{
  "parallel_block": false,
  "beta1": 0.9,
  "lr_head": 0.00275,
  "doc_mask": true
}
MLP neurons of a small language model. Each row is named by its layer, matrix (gate and up: input weights; down: output weights) and neuron, and shows model dimensions 170-340. Each number is 128 + 32 x the weight over its row's rms, rounded and kept within 0 to 255. Numbers have three digits each. A neuron's up and down rows have the sign that makes its largest values positive.
A block is one neuron, or neurons of one layer that tend to fire together. After each block is what it responds to, as a language model described it from the Wikipedia text at the highest values.

L5.gate480:101139075108102129141139106140133128118151180107161082133064120165068120146098187133119065141036106131112134081132073174145121081115059163132134135121138160154146077166142125125154114151189150124168165103090121166084027109145159130129058101137158119147153146131132079048150192115130156124107154153145095147139111144097094086172086091162130130120079107145134172130119111156090138145137141153148144110124050160115084162184133174084153113131144116108176112111097105126142107102194171105117074092144136145146135128106
L5.up480:135158199128088115128140086130194093111136184086117125129147178156095140136131072122123125185131131109139149136132116080028126097146172134139077164138137086099074165107135165068150103051117154149096134122110110114102087150097155119149139159148047164088135105120102134135122133117105185084139128090104154102082168144154087113135091157147163089132128140072129098104146113084164102123138095122082091153143155140084117133150111133188157094137116084069132110137133179143204087070132155128181110050153134108134123105141
L5.down480:085080084131169138128086134126167125130183106126205076146131158150101140103175115116142138145131134067101078117158159110112123091088063124123148143124103068124137169097148147152110196146111114162078108141100131090147117138187128141076146134119150110062101162102153103095098124189166123078157117146156158092094067167140141148156098115135160107177164140120159051149135091176123143104162096126135124111154135184172090157176130136109157193104129143085109096114158140165124091185165086105113100074112154146144167173135
Responds to: Romance particle "de"

L3.gate4:105153101129099124131143083083076108132116161103141181142194132043122119149110147169131123106151142123153053138101133147161167090157138111155078147078111094123107165095139131169134139122097097113107154147072106085142124110115093171106160132145165123123109128111143114135109087109098102086069133173130110139164156063136120120093054124095173103151113170149152059081204122129066110062096097127132106075129102127108115147147096077155147119111083136138114176131131051108156161100121083119130101144104214092107154178049
L3.up4:146159132138118152124138129134145170142069189125075147102106130146118132145126118151129138150081129150112094079151112128139097145134113175078133141164100125122138117117130080175138117161079129130165131132104099113149115164124131127126158159135115160133106140165128133122099112168075105147088108120123111128154160116187162133115149053080086095120116105196126171128159130105081112107185156130132133132133146090163108134112151137132152187078103141150155056123108116165101123129160173059138104183132183129156113126103
L3.down4:121118131121097094139134086162102141151110140121094106157179076127074157182123102174104122140231114140149088133098086121055101150088194122153146150146139116145136189106167162188091115088144089106116130119159144115130152131124130141112129191145129115080102080149104144164149104114147086099120154124123101106116188158150125096086127129199153120119063083181137138142168086137136125141130126111119096056145083135147176110127093128062150135132087148081092163074129120132167148180123072110134112149116174123121112150153
L3.gate493:052133152173120128136129137146107156122127139120183153124123114140113151142159113107105114125150103144105095129126106153092191097151079105125052104135165122105098127111111079161161113109177104164174122108148137109153115162162105125064169151110157145158124150168104143108092125187120160128125113115102118109086091169098121084118122072141116185201138137105127059089162151093080132107142119153155109119163150075111086104105174086061186129140120067201108111135130078165101164168127115197115087182065195132126178091139
L3.up493:084132128117156154103184139114149124197149174080134170147115107150086206076149109147108144178136168173082065118144138116077114124115133129129134159169079118127116100127126092154094128159137160118151102090206171155130115133175085125104117077120099128162116142153171133110105108138156156146135192105108116159096115136170153125100116123100084185161149072140100152150146117091118098096134092140160115109131136113150117106106127163127180102109124146154131119164117158203104120115086132135169136142081142141105121152105
L3.down493:156126172171147108164113101115150082170072137092161160154185184084081124138087152172085167123151206182134123147144145167092108154097135171129104105119157083108147121179118127175181134135161161103101110090190087157148130176119148116101181133145185076177160121127139174116141108085175093101144081087106167131079106141121131170175133221158064109149141133105150111193174176086189130079133117149122110126123184149116128120141156134134100126101117094081142150132208116108178086148195110141139132157141135118145101187131
L3.gate572:118120105171075056132157086159137124121140118133145185188157124201138114092131144082119166144054130175125110162141138094061123092171050153094099087100115116107117165130134102117158154164113092162162176130070176069126131124114155123060114175133164174113099158124127168176067099132154114122111141143103095089104120124210148122163185104091126134157090114141070150099131187142073140149135130122064138140221135139144140119164188092121143136093118119094085074179081176153090135107123173108140193149102171126068137088170
L3.up572:145100088146181104155135117164153191107162116116224110157124209124196108133112159120139117111120151144107105086145124124100138096160115154093136104088102105116154107115152131120148089123136159112167123136092108128127155082123165131095135135132133143144139166103116117169102097162143202168163138077163159081123142106170149132130160085079114167181135111147086157147160132088105109137157226142194106141144101090070085098134177106173130150100128090136118093124196105153078135108173153087187102095101174112116112055173
L3.down572:160137135111132161115163102104141153134116157159111130135066157113165093199145147111084088134203115102147141085130079125180138081141093102116088112132163146132161129085096135147191127135125162097097114098128033177091092120121092081041150189151120072143144105160089098120167141055079135163110130133224077109150107135148144116048165085160164113152144126151127114138143101135133170083105108134113140139164105171156140136107111129133050117161118173054121145122168121076165117166140116108124084068178125149129111125128
L3.gate916:092128091154155135117129140165166176118152075082193138156170131160115178111127136110144140175091085104109122108153147143133134138104051147171036088099135135117090069095101091113172183129155157214152105158189150151138125144130154131138118162143158131114142153119115112174130124121138152129126112134147109159079125183092172101174155117114150135210134134091117136082133096114094099165118174137143162144146163112091172089118108161120184181080103127180164127127056125119119128121113166148156100128122138119124161167096
L3.up916:086123149079152098131153114179172186116116188145142073085109082189134108140175091073100095198085092120134135108128152109120132115146072181106155097100118121130115136106114101159116156188105181176147123127115091131118158218112117151092100126123126184172104123124109064103099099153099171152191099112175090121113119173137082106113054024099152166148153137153104178095111115125087117100115155126194138151168125126150177170158102152169164142103154094140115096111095103141120145070181099123107103136100134197136131108169
L3.down916:148117145098113079152091126109143114160059103111196100153136145109126183144159103128151121132121122078143111089110142115143108092094121104113116096119158135109129078085115118141116149112071113123107131144188144106131096124171112130131122082116191121189150166129117142159144154093130129095175151152128176119102107142085173097150130144119176090185139137078104067121123230104139094134104121136091121158149112163100167126118133129143126181098070179161136106120099107086078155142064126125180134121125173108092154163119
Responds to: Sports table structure tokens

L2.gate218:119152101127084176188126143103087119140108180143109143081108175093121152128130108124136182127080090125132148151150129145108137163121220123102091056080137125113120122169122133122080110164088134114159139100194147076116125107121092212110112104128110114112141137137059167130117149158147093157100190095153086113081109165090106120100165150124158080089080184102132050134130197123097143160097080129096103083105084124060134081135174141108120119135096169135134056084131130116123143138105139206093097130154172169123068145125
L2.up218:129143105123050154150132086169099148159111194126109158109107185106122185114134070083153161153102062126137118120130131100070150126161157170116127079072134173133163131151146139109087127148124132100120129095154175127114053096101132189098097089117149104110142151173104110118117112161149140080081177121087137126122118143133109070153163095093132093089099171109125135111135170123089114127128112129065111114149095122091149070146156158095144128168153115171143098123103157108149111155112144156104116091135186155069120133144
L2.down218:096111071175049151177109122154071094222079179148106181133055111130093113146174106057115162131134061117148139094108134137110120120110154142113124058099166150161133083144136144155131116091133138109182112128133115109162127138134105242100091122115157144079119128158083180126116154120171093111105103142099129122089095165109119074144123101088149050099131170094093099141125171112071159138119132118092122106119117115127110016100147142096120126171106127105146100085083150109148145177168185129061103116141151163129125132119
L2.gate440:114073137100133124098195083116103152157122130149180129155063129078128130144135118130159087121116151140125104138092078125063091162201200113144132156120138140102186105124136124138113134126078160084168118079123099080111166116167132175193105154109124142112138182203091079180150072175123137210143154134197172139102093144086131097122117162096177137128138147132156107147135079133152140108141116120090114158102128138141133118057087106146128172088118133157101151079177117107115149096177162147091106096124131186135059136109
L2.up440:047159119106084097183152075111118136166129156131140162074077095144111115112117156090092082075155100129110109095134136095110138160186144153107143088046171174109163134094135115137131100121105088069137115098140111113135122139142136153155102175135111144133119155223141056122152112161081116187187100112150153149076117111194122109121136134157074143136138135166130127069103112163131160122181170151131065180122128176117151082145201115169132120186143103113135148150096137187091107112193124106091098126159070151094095168100
L2.down440:151117101165091175072081085185137119157159204127167184215080109179127127121136154087123119117117100159136076071104178145180123113161117100174065115085087146145113110168141156174095083154167124160100137142149134143204106127140117153088167118115128140116170144145152132052086124067141104068078105091113046081103129138136159170106128095117170031120180121147128123144116122155164149156162136170176167117166121123161086067184135074123108138148123121131124160106091104153134128159101117099127133126141150123115076132166
L2.gate462:132120174097085147111105199082137110165131097162082108135109122139119161144169112134187087117091147182118142099076119158111111095167174119134149120144108088154150136088128061126128162135070121129178126101170135065174103190174192095104100129120137112137133122099128180118188094170166121109170116158144123158095118161158114147117142142156140140090170128119113139118155163165131143142164153120176100134105119192139127101136069129181103129166136081151115107098161107143090135157118107087163122133048135099077079114114
L2.up462:145151083097076111131090166108125095132139143137124071142134165243112095165103111141160118133100082118132151116116114093189097188163114134107176081118124111123170156143148103088192165157090152078135118137149077123149087140142187112114102115120153120082122109149139141177169142109081065041105128122148137110106098137096137103072181120187103153132122112167124123145120096121191169154138126127102093162173079131136161130168089120122070126142149121147171111129119150109098119115160107109134134138127135136066159096151
L2.down462:193110120146074145122095122103081118199135101098117096171114100224078061140145119138121111136146113138092177084095109123173078140131125119092141074139139159128162140117140109085154130112114108139120040166145090107122069166135193154120168133110149152093114143111083172159151135100140111074133083125156074110123122152076094134107153133158102089092120125106116106138133117138165215131152165105077138145121052118159165075160115128104089119161128126088163126084126123117137126136157169139101119121148128119098057143101
L2.gate765:171144117115160072086128148145164120098107170167116114133160156116120098136125174144185125162122093177140065142135147112152109114101128071124152120057105118162129189105094111161093112162148077139159122129102131070104113131143136158119174101113175109109143156121090172140134152133119118143128140191143111176108130141119122138134169127100191132139083086133133147115108163124178105134186137121171080151168062117095123103161146013158112204109131095091116147133130117155173142128121091110149140132077133154055162124152
L2.up765:105162069173077127128103142129177066149131133113117134113051107181119118132153098100105131168137101119142209160115147090107169119173128144133116143094174143137120155139180130182122162179099149127134090138086114106114135120114142094137137129109141145075168152167145180139180135136072062072097175136134094126112139140141110104190144084123110128121120104147125127082122127220104092108116117125111115072224128118147136074167156098081071100166130104189132098134171201175103082119095123083123130134092094096099107063094
L2.down765:127210162166115091112163121146097155140115150126078085119123113091071145153120128126138097125113138115037108170116152087136104072107132162121111123122133113105136116139125128110117188093182084151127179110149078093127043113157112172144135171121155151084145168136101174121091100132137139120147110158140122161070121122141121142130112153129147149083100089120110124171083130160099084081127155153054115116136124137134133135107152110090102181061133095132116186144118139158172150127169191197128126103085193150076118125121
Responds to: Split-word opening fragments

L3.gate349:099138157150122124142108127082081083079134107110104107142155147108143132120125115102102111124154139154144175131075096164129175103095102113113137111101130127087160211128149140081176142109134131062132114159115154155051136115173114105148117157124092130076155100055090180138110114126135115108096122101125139118136157170094131164129111132137100115134107124117157068136161189131145132084117114138129128122078114175113126144176121089141090104195170132157128163120116167160085085166121062154145147086073122125097123173092
L3.up349:082135138179119113151104110082097047128192124132075165122166125113141097108157110129085135085113156120117162158107119142153206070125119142152111165145130132122132203125140104077213113082064138099114169120077189043102078099136117120140090152148104143082116069069112150176092159097117076146089136098114103115094136156161118097105145141112122123190087094153152084096175173188117127098094072134124106109130115163129079158162147138097092113191143147157114134121127131167104148137102062140115153117105128137064121158073
L3.down349:150154133075139084103085155158093075118184114125134155158093150116120121101132137199112106054141097117212162123127132152137070142161142139137109147093168116108123122098125092149133149054130153103114121124182130101168166096127152170156119165048152120099117133130134111139091107138150158132143136098141173093187151165131158176143148152115104128133107126096141124173196130092204072086122153093182112162127128060124140069085162164124133130084132110147188139174171110145099127155131146108095106144138112123112139122124
L3.gate414:096124127137064160125211172143100161161110182108100187124098163047054122137184136114090138142074134108113113124080136113064107171142160121102083099071148132117145132094122087114084195142111101125171124136164087058148103103121118189129147086107146100087147120199062109105104163124114147140069132135130101116116142147102132121096206174114116088110057165135125131121140189131095126078068155119068127107106120086089145101142134142137082132126089100196157070106088070078115141139132192196098078126118191109115074136173
L3.up414:139111098151071154131141165126149124157107174128110140080100132102113160139119098087132165154132071085128127086123181104127123138136172151091134094062143118114172082128151130073103151101125144089113130119204125078152167096165111158172136098130097124124128106152073099122168153107146083130112176109142116134114118139092086097071151153111075087074142125150107141137143197119121092155118188116113113060116107166146167091164128124105077158128115117150115140123074102056160070170149155170103081080103167097094074084158
L3.down414:123083089124107145139097163154085116223066203121071178160077121128121121153165114067126163147107116108133140080106129129100097140123177152104147085083185141138160077107127128135099151087120096102123115143151115067167129138086077179126116147137142155100134073158067175096137176075137105130117131145104088175086117153088130081138126151137152064103131186127071125136111159152101175137093156127118097142117129160107155038102115084116098144157094119097132149112038162113192144172133158144069109126101150135097090132124
L3.gate459:123122137150082135131108088157124092175103071155120164148176149072103075142163105085118161067083091136135135177137125131121104125124190137115035109145160071114105167160115153108187104181115161167181129115073157063110146122133110081187138107089123146132117132176107146064183115137129152152134190116187143101103136107146125153146113118123097096140105165116143131140170153147113106101127094129147121121205118140066112124173194119142140146176128151074180066131123103135076088122190161195149126047094113117080169167106
L3.up459:128147151178135141070154154182101102137142118162092147096188132106140126112127098124152113113074121173110155174144104129109152136121119146081083112195152070140110151154108183075143113178119146172131134108065190085077110077129117086140139086111127107178087129120104193085168102143138177142140185097178159092101132125123125150148084131124165146191117105070131087118106147162067094128129027120083121094111110151134090137152166124141201146126140179112143136136119133122125127149139166165134101039112132155024172213133
L3.down459:135119116107150069145163182155097143145084095093138027155118153140114151126139095140051161087184084129159101090162125091077103192119097125102135147144161141082131186146122139141170153131070104117167121072160146188107164169122113114126157159139138137124082104120169114159080078148107158176132079177130119150139143084118132160113152086136105120064093099110135067147204130134165112082141189112198153145163218128161159079116125108141170163167130151101168142144082117138127120108160124119181142095180089068135113091147
L3.gate1015:078140166143123109120084140108128103125137143127121191160057140131140123091103134137070120118040185160106169152100116155075164154123154127115142133130159128081173131185119100118125146119115132077116126148114130110086062142112128203157130131152119137166120111170109184114104157127196141180116097141128137142125127148138115106157173173095112157192131097181167095086110198081116117127122139130117122193087115161175156143103134097102139131103109122143135088106170169112136114144127150077098150012067127196078090148112
L3.up1015:222141096153121135112169139091092147135096144133112125181142124088092145185121116123132133113064131133167157146102123164141124104156176085137117023211134120150149174136120109153201134198158119188170117130075131108078131144128144063149099120145130123139130127120104161170119100136109133146109120122108093146120160159127104163115102110140097099140173141110135076139117152177099146140177021140133094088166078131164132108119144102146183158127154176141162142136144102084124146121161091138162168075032172122083138130103
L3.down1015:095137137157068108133113066120081086096164100103099085109104129080090120086146114123074130075117129180140164140118140186118109145126157167136107096132199157111108161105167131130147137115088160130171124112163139150093087129067137192154117163126117096164081169149163142200114142172155086117163167159184115127103130177115135123130099104109086142084150156111148095148168164070123109107105106100164157164132093134123098153134116107094128134096146152146149123120173132127121127116134063115105150099076104158060072099099
Responds to: Romance name-start particles

L2.gate226:161093153158109166104073105109191088166106156111184148162103106096065158125157091141155119170100143152109151126108162144077137195139137151094172143141164129121137129163116112107142130123139152123151175145106139103111134160127118135116111176109118175174117087110172165149144133107168177093133076117141157175169061135129183105147098088159146144154190198123137120154121109127105111156077169116149087112088133136113149157113152209137112159058131201148087156126125099161117169117112109129148157093050140142116185155107
L2.up226:182158155209116125099158145147062112130160150127157129191076150130146135096151139109108121162069191109115132101128178131128174115141078120137123122101121133124131154085121113105115109131135052106204121111120119097131151152100127090168085136150101147113138108125142118155101110129187208168170145128123113145124087095130139143122148126103098135144144138134173111149142091153101090151157193121104121144128115149102100148160210148156075148091120106172148148136152068139113158116127109233086078097128141132091110229105
L2.down226:188170140103124162028131180192104119112064177175143137155105091095148162124157150138162121115092121130089079109188137097109137154100129128131151132128138110116108128105095106081104120182094113076141139090140145163084149106163137162181085168126130129108131113096160090144164090112137179126091189079097123130094146155077195167154174111170137065109146098155089103179145090161183029155117151094140124107124159131090063181154159094143112130021131185110141145108163075161124192124127109173115115113179109135109088203086
L2.gate689:139119125143092149088094158095180135168187069181153072135085093108111083075181132122146095138105156151133144129144117153119121153176099156151098144137190114131162149133082064136108181093133092161104111096097135044155129161135097061116097122114158198173120177168132138136126104137160139152161124124148116128119094153149110141127149087101131132151118191113112129119163164193066139084094138120117098153116144088141164159133160178137078144088184175226121080153122123115080165068135142119095168116049120180156144131103
L2.up689:118132184147114133107101129095112142136146076145139078145091087116118096105140152106149121133062154120135156149115097141089114156166115097155118151184176122130161147126116073118156172075134102114123086141092159062105151124121107073158077133113163191133091140130155129149143118157170130150195151125139083130105111158137114155123177088092123138164105162095113106150152168177077140096094115116074071154100152081156116143135197198142044088100157197221145120111119148133100127084132100082113128120095109172167125132089
L2.down689:104154113118130127095157169106078177113146155104108142136173084146138131155053179180185156126105109142073122161150085076167105124178111097145166113164122119146138108165137140123162134115127173070095045104167183136086139131105106207152125119167142128102142108133141126161169107120139145142116190094166133108088136185145180186127177134158168097069132173083046069156140076138139083179092087115101098142107127046140081148125118133139088090090133209140121141170128113135168134139136119130131121153180085121141125148111
L2.gate754:110079155131068130113075160113097128148158123143098070169051076136131136120140130092141091130109174118119081142121156147110160122052141122161120130141158099140147126093158106139105148156122079213135128143077119066145104108133142088118142152143159148128074167176100118101074085142189130172192097120097117116092125106125078158094156062083161173162090130092171082135143160110119115104136109117081135150111128155137156122158132160139130159086144143137164105136088078097120160076100126175116109138052196120135151161107
L2.up754:125103145156092121139118170089092134173127116153117133243070068120100138133109110072168069160063176127128141092111208063071108100073148079180112152115159151127159149130113122157135150109113160131148128133075112035161161134173102064115084133153156170150085163137128136137068107150182166151167104107063097145124159152147133112122169094065073088131147149149158126132160139128028144092147141151094111131058139075158137161092116154141092110091153146218117154134097106112136126144091130103086135213083152127122144146083
L2.down754:123124145106066126113162156105132176169149150128145145100182162147177104186069162199180137093100148155169122143143141080135088155154137105147189149115163076177163100115087198141099147096132125076098113160151182117115141121114156193206161120120134147102153114087214115185195093167114122107074187073139182139153154195118087130113210173145105096119107162135033109139181123128164076206107164120162101126154133130103058181148142170166093102124126141097142145107163136142128163144135109109166150123133120141124097153159
L2.gate986:110110128145077110043139143145131148164103145144121117123056124161118141123167105138145111126098165198117113109088134112106129097149140184144120097086110155139141152098084116134064151167178098160111147101089083067186130161117098107109107162103133160169182145163160157095113109078153169074123081117174136156162129137132124102058143106059136164176114184175148107157180135114056133100127101140125121153134121080190157102107187144153116142117173131176117095159131104113116169095117117136135136128106150118118092139113
L2.up986:177140151174066111079163083114102161131129100145117071104149091152127135125144128172159068117036154119167150158075151125138137153127199127171116149107149131106156132142128164128078140140139100108125114151055107091105146172145091098116125182130087151105116121154177139145088127132133120127158184134176138100210097088098085174141178146142127098118136138123139092141120108111099093140155138122084128145134127176050110197132130184120082120115105148106095160149125039119201132094141104129106134128095153199127122058118
L2.down986:152154151123109111101163104104100186182157095131131110112139125160089094130100189182185096075041123139086095132156162088096160129189126145109115131087116073131141093128097165131126131134104131105156134132075100082097130152126115158144099120086128134115154123124192149156065098125121122134097176098160125093180110095125093102145195131142156089104111155108116097099143105132086054170129154110111136134140140137103097167131089182140079081088107145125122129130172080129141128112183065135098131134136117162099138142137
Responds to: Sports statistics terms